From a checkpoint of a small transformer trained on Wikipedia.
Size: 6 heads of 64, MLP 1024 SwiGLU, 24.4M parameters.
Architecture: RMSNorm before each block, no biases in attention or MLP.
Training: a variant of Adam for these matrices, 449M tokens, 7359 steps.
MLP neurons of a small language model. Each row is named by its layer, matrix (gate and up: input weights) and neuron, and shows model dimensions 256-383. Each number is 128 + 32 x the weight over its row's rms, rounded and kept within 0 to 255. Numbers have three digits each. A neuron's up and down rows have the sign that makes its largest values positive.
A block is one neuron, or neurons of one layer that tend to fire together. After each block is what it responds to, as a language model described it from the Wikipedia text at the highest values.

L6.gate323:220070127090162144117092165201089121160120141108169129090168173164105180118105155126189125112139115058083091108052148124103096120124167143136104131117161112109109132137134141136114177189129119175126115126126089102124149173179111131134097107069134170114119147123159164109100105147113141141162066151119126075132107148068105082103105202150114132111134183099106103106175085137094129191124
L6.up323:166167125169167143134138160128128184142150122097070147108125105170153153071040157095111131114178121118091144158151166104166172187106168179158134122090090143089123096137144093148195112148148117142142107110099092158097141138161104131090101130186168115158168132164142169127127114158119114152094126144168142090149103173107134105117131195107118125073083106158132145051115111143088116159153
L6.gate521:129114156120118133121131059156090156113095122148135138147157095119095112109124080151147110117108115147098192178111175137179166130119078137124149135097149144102198122137091105123105111146167150149107044142147066172123117064134101121183145082082156157139112135133197165135088140104109177125182133168118085141138128176116132121115067089114150108105165171144144070116085119142128111143083
L6.up521:168134102039140114106114089105139168156103103132127066090221148176099199059065124144084166093125151148116125099118102146135100134180154077134125060152141136163096117088071126114181079083133083110123123185089097105164137120087153154142124138147158189134164099102098077102129179113168164145193077109187122139074130138104143110083142083113117129064128120172147111130152119126152118169163
L6.gate903:182139128170093082121147098160102118114111126119108154094141074127097182135152106130147101109063122134075124154122150165155104130130150133124081101150096151120119087134137073142104155134103107151164152106126112189119106132115108139196142084149127058140125166082148131053155121084149150098088119140125131117105155126067111157078125089146169183138112094079108132177109132142111118189104
L6.up903:108159192139117107203116112123130114087082207047154133109067162126091059081110196084103132168175142101089105108109170148131096143114167112060137068099162103082110134099178144107129063090123102076148047091111092182167139141106102131178128140134103130126131106119161139136119081148116096150124171090144133123144121132194093174137158135124143125104112104144064071143154135141176114115126
L6.gate959:143177100068124202154088106154096088130141131072143143112093114160096159147178077134174111196102065132135106127123132118193157130107139135153107127136117099115150108130126133143092073137161133125126088166102034138185136169077176138140105157136147179148080164121187144075133104117109110110143073176130140131138057179136134119159165098132072099138194132063103126074184058141149118180193
L6.up959:113133122088095138165115102109083096177119069107109113198121181186139143155171120131095127104092111143108101115085144102113098107106165160126125100112104138135192132136058120156128140106101132176137096110115112157154154150122114119167112135128192116169084135173069114118149100149176103072170150145072103121151105146120066125127113205150142147127152148100158135120134117098152139117194
Description: On and word-initial prefixes. Mostly the preposition on, especially On starting a sentence before a date, plus word-opening pieces like under, inter, over, Su, and citation brackets.

L7.gate508:145126131149111161145121089118117124132119106097125122072140150113112132141194075237117183114159112089114163145155125145156092106189164154136120114097104121091111142100162158102052101153124165165168146173175203131141131128111122057166179129047102144102136134109173160134078117143128120127155043150135179119116178130152147122090111129137146100123128105138121136140186045155160164148137
L7.up508:125173165059106156130084129133121115115119141132156165083139090110073136018148150131109127113154138221171084093119069105131109129196183203088119071145161113127174114088173074187124159144142120188162141157099126143148168218122150146138167118121139069104134161088176066108071114119151103150146094119157101159100154137133161095087133124085119192105130070087153092157120110130134149133141
L7.gate591:104140105131106139128122104116122107151121154201159104088111098151120140070119125170124158147161175106124161176104127143091165109093130130129067097117162113117165129106116134174089170100175113155172110090158125115151135126092125085130156114109122099129087107137135177136122130136115190133187135166139060085177165170162111073155114137180082157119132161113131120133128121171166094164106
L7.up591:075166147169135119169158091145137130164157153163198157065150106130139185093145086121115130081172109108132094102149132170139125121068113123103076122127183156192046162135183103177112125178109114111168156104116106097115164105124151131123105104103183118161125091101171113151116109092159130057139071098132146092149192145172131147105102115144138072126118154094146170128088135123191133141139
Description: Early pieces of split words. Word-start or second word-piece tokens inside rare words split into several tokens, mostly proper names and capitalized heading words, e.g. Düssel-do-rf, San-sk-rit, Winter-ha-lter, ==M-ilitary.

L4.gate10:163101201116104087103053134162116115118105150150166117125187152170110121108145150110145107108072131083119066072155148174091133121146120153148079111134108128140173143122100171153102120093134127100134163126106146118105095135141077107152147100112179102099098105120160166098134109130135089050096107103160148131135074147049116060204099121131111098099107175080103178114140151159163136152072
L4.up10:119122157132114097167094124127133132098172100147149109082169093146117139186103125079181118130153106092093141120106119171127146107105044049112125070150078112128123096136124152190117143091165095116070107107098077120160147098126092137134095107166203155123119137131124107124108119157130141082088174125132166136145123087083127159072109081141099081123117181191164119157120103138117116110043
L4.gate74:133126133151120109150155135155114188170125135132177072174117102140112216108109111143196167093111097105164141115161179216138152146117136173137150129094046091115097120131079133085080140103137119126145099095143163129178124119111115073111100181170122118106138144079163147119167131145081134103109116165121104130151169160161121111123102161135139092133151166101163085137189083104139100169108
L4.up74:132114118120131137191114109101110185100154146137092110145122155075183152041073160152137173153106112127073120091090105168169126168102145063035130164111154139133128165143108082128063062105109124130117150079122154100100125131156078189154128128108146110074113115101183187122145134096181156109169054121062096155084146068151100142143088138119132103108150125129132174120136089099129157165158
L4.gate540:096156119067115199139117143166115135098095155158134108094144102137128127061107144112164200086073102143174089104096167133103130114126089112139168114089122063073069152161128164100054083154088137094150144097117149143146109170115118131084083141079075122183132124127074115133139094103128096115112107105146142119095115108113057183168132072149145201127138129134062154124179197089154094106143
L4.up540:157183168104140086189145112149163064114132121169054140130081116091133155105094114090125123204127116141114129135090144165163132090073143123183142109110104163182094169232145161167142076126097104148148090127113129168103101161107171084118084087112060158157201060099080115148143112099161112195166169160152178126101139181131168149142141159137198167120106119103163140088146115184104160179062
L4.gate606:082182149148167145140066139133124125178118142148125149147122127126152101113067100112162101167080158115088077104080080154061127149158147125115115177123170050114147065087124138163128055132143145107094127129112112117113126213109105095077108123143104072154138158168158120109137128160129110075099188204136107125057134077169123100139128125124054144143163100092082190175108113159120128109168
L4.up606:200141138154116121132075181136129063127100088177128163109155172141091108133119144091150133140130139145111107121072085108142138101147152098118058059091096168100140161124177076140069125146105086130154158148159112145135144109114131104078084151124190149041071089153176129139142180117123165092129102090118156161183157120106119109139157160162144084111090174108111155092108160117113074138109
L4.gate727:114104152158146167103144127105089127134101143142148113150147101130150106114137132138145159108126135111147033098148103208151172118161101158112093090161095138161157087164205118125101129151070119152179158140125174086090157125091120070084113133122072119081083125088157163142106113124131117105137111176166123086107131125110143126087150127116096173130071170128057125129167102092138110212074
L4.up727:141117153120139096114106108123103099076136149194106097108111162127128114150086109146152157087163127145153124159051151085163112148163117133050124095167116161092118137143226143161160160130105085163150108166182087054130139114133134114111192097147123116072082035132125131149075146166135200136133080113112159127216167085110142090042135120174114157128108126159127092083150081128158119116090
L4.gate773:092098109161168145123136162117137100112103187143087149161151145112137178136127136181143105131116161071051075131168093123176107104128116128057131102117152173112137104108129085127097106207145130122172150099161151161113158119126118127184157154136128114115106166111153130091132150163131165096176084162139085098113065105084125084118124152122110127133145182090110133136098163132100100174122
L4.up773:210128081108139125082121099112145121157083149064154119116155072113112173087163158109138115153103148144148093139153105149112128131166093163106121117118097134085169160104113133104181088112155106169156088116134112115084141159155154115096159130165149124129139100103144174159120171100163106062120114183095121107111118141104133117088128072072105179094110161106079136073153097119170142156129
L4.gate897:137090143095052118081128110148097139135125173125139115110136169081138133159134100145125106057116143101139097088118128079150151107182063069093075108133089123154227102111153220135089068150129075062148160056158178122099118104099173109071105127079126103090108148127153087110157126127164230138132148128094104149066138093183105228113083130105147129137171107074108113118175120122101145113144
L4.up897:150177199097132125061111155144134138120125174088134090082070153152092119120168161140151109140113095104183151125173156161091133075129147161148083077096193092153102137082114150121143150063103122150140116122166122196090127080098103099168085117168111140169103055113137123156165098153128064125143105138151129113150126144130086140173124125093169004174125177165081111170118131179146196098150
L4.gate929:095154115090095228140130081206076094165105175081150127108131058151119171100129090176140124099178122161126155169170101109145131162142131158078138135095147099105072094157117062154100172132079145143156118094149129070108136189103159109178133149155130093144141186139115146100140115149133155114081110167019120084142131151162156091130167108165087166125127144147199150161080123162109063140110
L4.up929:126093068114121127198087090134108099147152138123160157120149142106121093125085106150079071132126091103088134085069175098096075054193106125134130090140085161145075128065101121126164144116145144095165132156127135123128114129174142128121037142122107108128127147154087098106137186134151134112149075110105200177117142031101167095135121131111132174129095183127139164086110135087146114124102
Description: Over/under prefix words. Fires on over, under and out, whether standing alone or starting a compound, as in over 4,300, overhaul, overcrowding, under-21, underwent, and sometimes on other mid-word pieces.

L7.gate726:125180123168076086161109117186124160191104134139110149084134126101125089127147175142122090121117132111177106103143135125136142116155157126165074180066074110116149127115119108109082134148093158121120125166151120069156146068102137076173096096109123122149087092131108179158081108116117117115088089133170132137144059154164141124136153135113089160128130221108089170058090079181117143154158
L7.up726:114107120130081171140140143074125127112061075176175068168057130103126107090151063111148122093160155154113065164045127132156090116129191138083114129111145113121051089143072133145134126119153143159144115163169133157130153163137191124110149176033116118123099163112139104123056161160122094076119129078174124150097112160169137179095167157128121086082107136121119139137096077137195112152105
L7.gate947:118175188131143201098146136140126105154097128123091124133139159164156141086183120124151134111085151108136103150130141105121117127092184096141138137125086085155117095150086097130109175154124133187126075196168083091166157171138080120117136178098117083139151134128161124140144092111122118113165104171128114068137155130135124113145126073100166127079133148136145070134111148217128096156146
L7.up947:121199143149100203066106121127150143186111159146126103208132170087166177083115133130119109123134098199195064106117105167159114093139153115129123116088121141134183095156124117101116135113144146104128148221148134135125182115147120090121121143149114149143134179120099131149152088125130112096115126154161119148098114151115115123113138232120180149182172163214176151139132133149091161105162
Description: Hyphenated compound middles. Mainly the short connecting word inside hyphenated compounds (in, of, to, en), as in son-in-law, Commander-in-Chief, word-of-mouth; also the prefix "under" (underplayed, underground) and scattered word pieces.

L6.gate84:185166132080117131169075119173080137126137104198186102101122075173136130081178088102119174138135098113152151149074176177133100115099116132116126125155164116127117133185092134134113050155147090117138174139138113093155075134099181149130080113190095111081128160119157164121130116107137147117121075180106110110169110163165156124161161113145057115095084185147144161150133116161113070114131
L6.up84:133168141135136099147181097126107132120123156108151135061088076117151102180115066165139148181084119171116123110112127110152075151106132145137152181079114105182128092146149143103117145124110125167144115115111149166078132122086092148151041153119131191156177082149137077114094117146083117076096149128136153131115116125097118197069125124171138119131162104144211142158196068097083143134112
L6.gate477:137126141091189128150144164152119142101093143162099091122074179101135118117130145134127142130126184102114124100107113131092091098125072161108130106194134176078158151211075115126113100141125165152128123131126116100135174072161114129107121129112118103146070123161120153062133075147121144081105134190153133097183164166090149099070094099136118127174157181089140110118096110136132145165103
L6.up477:111091153118095120142122084092130100142212157114171122125136081089078114128101160189055161187116145141116130144120127111122099166108183099172138179123088135084106123107064105092109129149089138160150170150111120089060094141132129131120231088140115119106200155132106137149075107088109128175131144172122132069131129170073168136108157156147151104097104105139154118134171084128171097135147
L6.gate760:125169149110128081135138105124117098164152143127150114141076179123080152086122128101146138090101117158160148077162099157160097097175142091124078162114136163147097132177161134153127143128082170152069133095110168113132117100084159103141119131194172113154118069146155153111120138137052171121147139117130150143124133123139149123155126137195147045105107110121155129114116096177120108142029
L6.up760:152149139061111114133124173149144152118137166158079077145154125114179135132078126042108149118039142129110131069157112080134132090132126123180082161114168090179091102129078112131129151116073107118003144123143143123114156138090084138134194096119170144153093149146146146080163139133108142130128069200199124144128135127120112141135086125131118175120132181135072185116095143140166185138181
L6.gate768:170163114077118142159074122161126146093124111141142131157131136084163188086162104147124188066148139127159117199139161097072160134105134067138135159067153130124123158154150146139068127159147126160141128127118124119115151146109159017108116123109150130117053202084122112101062144128092117133137091113156141049147109138125161156125099138128143150148141160078143158096125107170128068140107
L6.up768:171120115134131196095132130155112134106128083175138144167105152153134145161140147130129146149144157099155161128139137156183184130050149124138103156112101125101154135130091179148063157114088078111088139120220143092137150090115097076128141080101132093138115174078143109072098140059071098161136138162100111093144099139102157122136198075157156106166094149081177153150107116171205096129081
Description: Mid-word subword fragments. Short subword pieces inside longer words, especially Greek-derived terms, such as the g in photographer, th in myth, mi in epidemic.

L4.gate153:128122108167063119160158129119106145211114125155120199153141094080168121135138149147177137141136089090134130130141113165157237110111114000145093157125104107170132112124128164150106136162101092110152182157100113151155175140110192122161111090093148177152079143096161184148110072099105136155161141122196048131179087109122058162134153125085130147165150091121141132127174163136110081086101
L4.up153:151191143108153100145144111181135125144114128197091157093126120148144131115206092135128167113096125044152113118175152160118108190090198073109147127137037094151164083142098126130106106079153113138163194114106101159167111134156150168179172127091164151158150133144148106092126159109135123158184161105120068088139135126146130142118115100099154075112145114114102114102149103135107167123184
L4.gate238:155158142121148124062122121151062150180184128129114124159067101151111124135161169140118147155153157106102114115122077134084153135125114113139151164080145200206131111158094079151104156106059091172147179111130132106088097134121149111116130096046118096128079142182139175095159097127136070140159156080158142000123139159142126161127177185067125099125103137125120099106113113168097181088153
L4.up238:093127063123187134146170141113148124124106192198147123166169121081119101179124177191119134169149147180117127153099189176148116166104141127082157090129125175165170117104095118131130156102087129176106134173184102125126148145080155111128115082109151169179079115124121177129130071148158107088144171105124135118119135206121135057111114117133062163174119130097155158077140246134117115138128
L4.gate281:132077180133120110096128117187131161153113146099138115114126147115113099151051138113076203115144155118150143126131178196181119143205129157189085116111155146165121154234120172100125108167121197138090102068089142130161119091132107089144114097134110132156120149094148123099171157100119164189039149197105115107097152121124134124106170074134120125134125099152107147121098108159141144104123
L4.up281:133155110122129144156108135136130154102153118074116114137191074138129101176061122165078151161077127175132109132105196184160185121158132126148117099082094126127120134130173151062143097092135112185110091163108050115117111158162100140141164199110133147178122020130151163143126119114083126122180135045114133063151093123139127085136087152129124154136162116110163179119135071168124169069154
L4.gate294:110139167122119098121127158217104122120118092152095115114106133143105165118124129087106150162144144139114143101153103170104092127197120131099087136151097125149117129152155134155113102102068181132132154098091128133197143105077123125128089162110157165075114110216127166135177098138110152101194163141174096067114091139139152157096121168137151209105136147081116121125161200176164097114113
L4.up294:102135113117110101109107168083094128162118162102083106140099144151106145193135127076135127168119162123126111117131099145135111111125125130123154117144097108092137138146143158134091081131104143138141154076148135067116105116091132132111137152155105155081117146053147103083183159123157135124121118132138129097066065118141198119112116096152173127085156133122069134132156080088116164151165
L4.gate435:163127138116134136121116157124140125137106135151094098149111128105131117206126114118100152116077177141152108089135106181088190056157148143131121139148108110190129118179152094121126132147074131139101180081059136147172106093130133149118156118128074110113182183146154157133108093086142081084105140159110024133211087127094167092126206215098105174056108066058102110106154129115084156184152
L4.up435:104143187134160130140148138126105190144135129117084090129143142092107190180052069116180087136125192158148097150080114182094172140104152134085087137108064112061141080119097156107108104109110094120117150150110107169126088117117134165108113151083144100138147163121134175192203096117116123147133092119106148135104104129123158180160142051080139107146125143141121132170184134110119167119098
L4.gate547:099093112115171131135184124207110138173167136140053197120120142103066092079113185140064147135081171105156109101154111158147181156173140217097137077088165113221191130178178164135138113126157143093107176105161070098148026105111140138078050164084146154109090149160156113147086170162136125135101138066137134113142058149084160117116159143110123156119097173128124090089209169140155096103107
L4.up547:147151122075068150095126080086121130167101127046078205071111100148148096089130125135135121134106117155155139082167149129068074117172140139072149153154095060179152141129116068106121100136125160074125152078113148178173119161067090104099104096115118165151115095094120115107113093139157144123161148100126118142182136136121190131119130114104113161167118126148099122192091150125142118139123
L4.gate628:191115096089133145091169085129100078181080156165152233113153110152171148131073137148166113163110083105131099177131149156118115123135114135112154164130136137141109112092170179095137133102047083163110092108152076169150068126084184139123142092149172104113131083145130146168112138127156100156179112051117151136136154088071155105160129194122178139138141125180146130137165118075133149126133
L4.up628:102141134139167106093115126121074143135139176151099157141154101151160108133126165108175107129196111125116137074132159121115099100162104035106129082147152164218111100150120186133130080136155126134087145141161126112125144139045145093191174099121144114176132087166149163125059147061105154094211143175175114136146146115151110160105068074154102120138165120159087098170101124119172141131173
L4.gate643:148120131086115111109100125135125077158133200161092146120145144090111162158057104111132164109183174113129109150135102136144102105205080105123147091148182077126151108178070138126125156093135137145158155108131089118179087155090158157121169093084085097143105125094182101129114117158157138117111048112123102070153069105161183136076118099106140127164144158072121116145116118140179117184092
L4.up643:144117134129144131151176143092112083142144125136106111173072091143134181172049117143055089076117153124077178166139158115067124109168142114081137095163159118164129185174104133113138136126141070167103131068128131167142117108112135148132109147166158145150157047070130110134124115131116109092137141149106095128145086129156117103144096182136158145135187121120136080072110107130193067120169
Description: Biography "born" and life events. Mainly "born" after "[Name] was" opening an Early life section of biographies; also life-event words such as life, died, sold, signed, resides.

L4.gate250:078169076146047143081172137160083133161105119147209118100174160129138143123117155141135132135131147112023167098175123133143117083104120120128152098158083176109101130136096142146094154139126136119149126117138174155154190117110113065154117087084122128132113171151072091157191099069123101149144113176157120114139175164121170130105111094190167120113188102172114118123081095107146050124144
L4.up250:115133101162147086125120142093166163118161099148152128123125178093162088113219146140152126121163137159110155163131133113151133081128132103132078181148114126111107138101113178154097073155156112111126180165138133146146144076074129133146126157107130059083129163140174120111134128086121098095166116139223106186116143140113071162139126162109146059156128147095115143117071170133073134176177
L4.gate296:132126181104171125101106134110074150055118146144126070098162146179127147123131114115127188107054126123105125119123148144115072104100129058166117122152069095042184122199159163164119153150160085153153132127138150103143134145187071108165135182145141207112137114067108156146104118200102136116172116147170071114101088169099128151151052140195135152151116131072132098135132159118107137146159
L4.up296:083115126146154132146137127192093143133133147109198117112154116148127115150100089099226103121105081162079127131137106066098147125078111090134152115143115119152147077138150143081165190067155139147109117147187153122107166112139098094124191115132144168128120116072087148142113164180147128094163158165165107078112062102056130115113180171130168202103115053088111113122154064138095108103145
L4.gate414:084097158053056096170132106140139162120149148115169097128154138123180105160098084084167138097145126093148129117117143095112126118129127093152124126065117084182123108116085109118134121151188115133152145093093063194058130150034085163162126051091105070153166141084174116080126118141124084134110135131144138109040082135165123089107184065086103163102145179058142054142107095139104156131125
L4.up414:167107129162103118122136169104109175120129124087140083131161136128110068140095113067172140140148163118075065156115175103143125104148195136143067067163117075155126165112073120116094158153115126157142174149168141148126137116121123134132185065116138137177104094185166132089103156139150097157162148120213112163114146156110115093109167142102134166138077153140126204109151144133108149079178
L4.gate577:097186144150202123068108095132102154095068140163158109123127140166141144148164147111079115123120130111127161084111130179139118123153093127125061080068143242110180145162127150161105159142137122134120077090106147107124145163137124104099118149084161202089143141099149155123127127135155124077116121156111131058158123094111095093167152130078085053100150125171116122152102118087164169152130
L4.up577:081154115132125146128140087111138129140048083107117142126023076087142161116158144105129091148161162100167154149132094195105142100094113097132092092157169144140160116151108121131125145106134140195101100110128105106082147173158232172118134227156104137112128153130107105157112107118109114117144128127192147136097157147144136134086120079142107164158140126126105174118077112166117106103129
L4.gate717:106177108098081194102126147139115123089132094100169075120134101144114143135109174136095128119099154112150144142099150123119119115128103089114193232081134126113086086143156164146082157141147116123157137107170127062133113165123170096188169144102126122087057122108185168132140109174086072115095076117094129083219146123145137107125109123112176180185121138096135144143087139121173107133114
L4.up717:135099175173115104100129088110111139146121151160141193154092113109130078163125128162116091163068144111094128158163139132165113132091179199128114077153118149094141126134128156118131156137193122200166098112177105150140168093138095132130145142155154142100136195095123141085104115147140153181150094149153180140137144120171119118133140145186101107163143084148102138090139084077128097163138
L4.gate780:150162112119136119163092132153142183116150094122168133129115107146209179132128103142182145143216079142103081150097154162129108111172108125136129155171178177166109164155097126135136145073120125132161140136084188112125192109131169104107122060129156152119159119222142107127083131110095125094148087098150172061105181113076094113099162128141098053097113112162126151104111149135165103136180
L4.up780:176122181128145157143133152107138092141127131151146189166129173143144112102181140139107081136130121125129072164123146158083088119120097137121127198160125127147136159139124104074164158134135132155131048112096125175120093124101179088140146193080139095062077182108093162117188164128130131153148144142144076177107124046142139144150155140183135054168110108143133099117090127096079159115051
L4.gate791:132172142090129151140109118099094135136116144106166093124134151186194141092125206118124117108099159112130130173079161092161092109090135073128135172187130113123112115177095159164081130150145149179133139094125060129139100144125113119118166103120170098112111129082102118110107161144137130118124097165183084091116145168091090095161142104178148079111064087078106185180089147111137095144130
L4.up791:117118107100179048117097069125131134144151152060138118143129139120118124156185079103153095164115081142129164142124146168135103104115195153141154130137171101059163125125170126085142142090161099164138147117152111136103156102139151131166130115142229165113157106085126147200084173138106102172122130126139147099145136140152173159200073095200132080111103141141151143083150092109188106168134
L4.gate863:157045089140184131144139154160076141102149043101129126081112147151161081105157154116099162109131059114129112146162158131132124133063163142138090109114177140111168130169167095149137163153147188189146182151131086171142103171115131078138162158131172095149161119177101087150066172100081114173135099071158118104120134195177069191143138146170142094158073154160125096122111184160179150135139
L4.up863:116171104113066111174111126130067080168189181114128134158194095089164169091103123146147115134146130132157133158093130104072161073065069105151117100107172137149118209120112126132136154118123100159119152127132052136154154114126156113071164076111159160169124101148129155122106126167084139161129136142081136182133124156153112097150149138152140146114123119148120152181068127139165149112149
Description: Mid-word consonant fragments. Single letters or short pieces split off inside a word, mostly g (Geo-g-raphy, de-g-ree, in-g-redients), plus f in LaTeX \mathbf and URLs.

L6.gate205:122119168133122163163161150155104111068097130184090142117182116146134130085152118149079206178064084108168089146085116126102151182089154124123132131150076155099141136150144070086166110145123149091184095110107061155100115130151148188103092135156125208151136144183174144138096070120166145137108190171136178164128099128058094095167141155063110197087109117142111158110111107154152179104082
L6.up205:168167137178182119202142124135094152091159103127109106102126163136130166124115090166124142120129109139119107171138101107097177202126082135072111108074133119117134130147067070153150163088141142122148126097167125162075148047130161092126152105159157138105136084168155137112128088158097114120140115085194129107157125087083164116086209158128151172096161097140135106090113144122128130069119
L6.gate430:167133085103154162116101157120120097124108096179153123112143088118118119154196106130134199153133074128118119105154132173145158152127168083107164107059105147179107161148165120098102088127132130141147125138106135126122148112097159111111123117147136097128099092073110111146114107177135189159125133125149120080228129033170129098150130145093086115111145072121162114150095119167084119238108
L6.up430:169094107063125092178160165124100098095115082088078158029095134146144173173196161106144092111138073104102169110150177168113134112161152103089105120112138098190182141145128134093079082166157170123110181130138108164079142096102181190175092154098109147148119145163077172115122150137081133139095110159129081159113116122177130128104159161171128107188173130073103119149102073143051096141143
L6.gate852:138145130099152151120143117185131142087109109134115134174174076123127135143179094150204131121146155088102114093134128096087159160115148072123146139137083123110097094162141157118086086121086122122146118122158103175134107117080160111124099167150130142070074135110184149092113105073063115163112138109176112089160107143159111126094079079115040121160151118056128205142105125160151090198096
L6.up852:160111127149137061151146123088205170121064160102062151074138093100061082112160076148146143159146124099034134092142147118046137126128129071122094084134153121113109170121121094103113065098113165149141120041115161157147083154110114135142102143144115143121150184140108146078139114130089091164149139141124155127148116129155100102176161081096116103149184140108097133177205031108160101160158
L6.gate970:192116123124085144170120167142152120123127133113108175161157104143112112165135097163094113171114136083075082061128143115090133132177150105079105119125072156090083103150107165120100073137107133118146185124092113138132135149061113095172117099115134163171106148084126194065090087135059083161176142148081155125139135165058101095076057076094109163109159175115091147123080150139139106119095
L6.up970:193128118112093182130137121144123164100169157138134114120147060100114109137145149141077143105127149108149142082111093133121154135178130141081086183127133119080169177085156125066115122107103125081166208120138195148173130097084164127142115099179091120096109135117179158106152132101120135143067116098132205177190086105112116082119138082053167181132148115076117148121109066110103164139119
Description: Past participles and "born". Past participles and "born" that open a dated or located detail, e.g. (born 1951) in biographies, Portland based, adapted as, released on.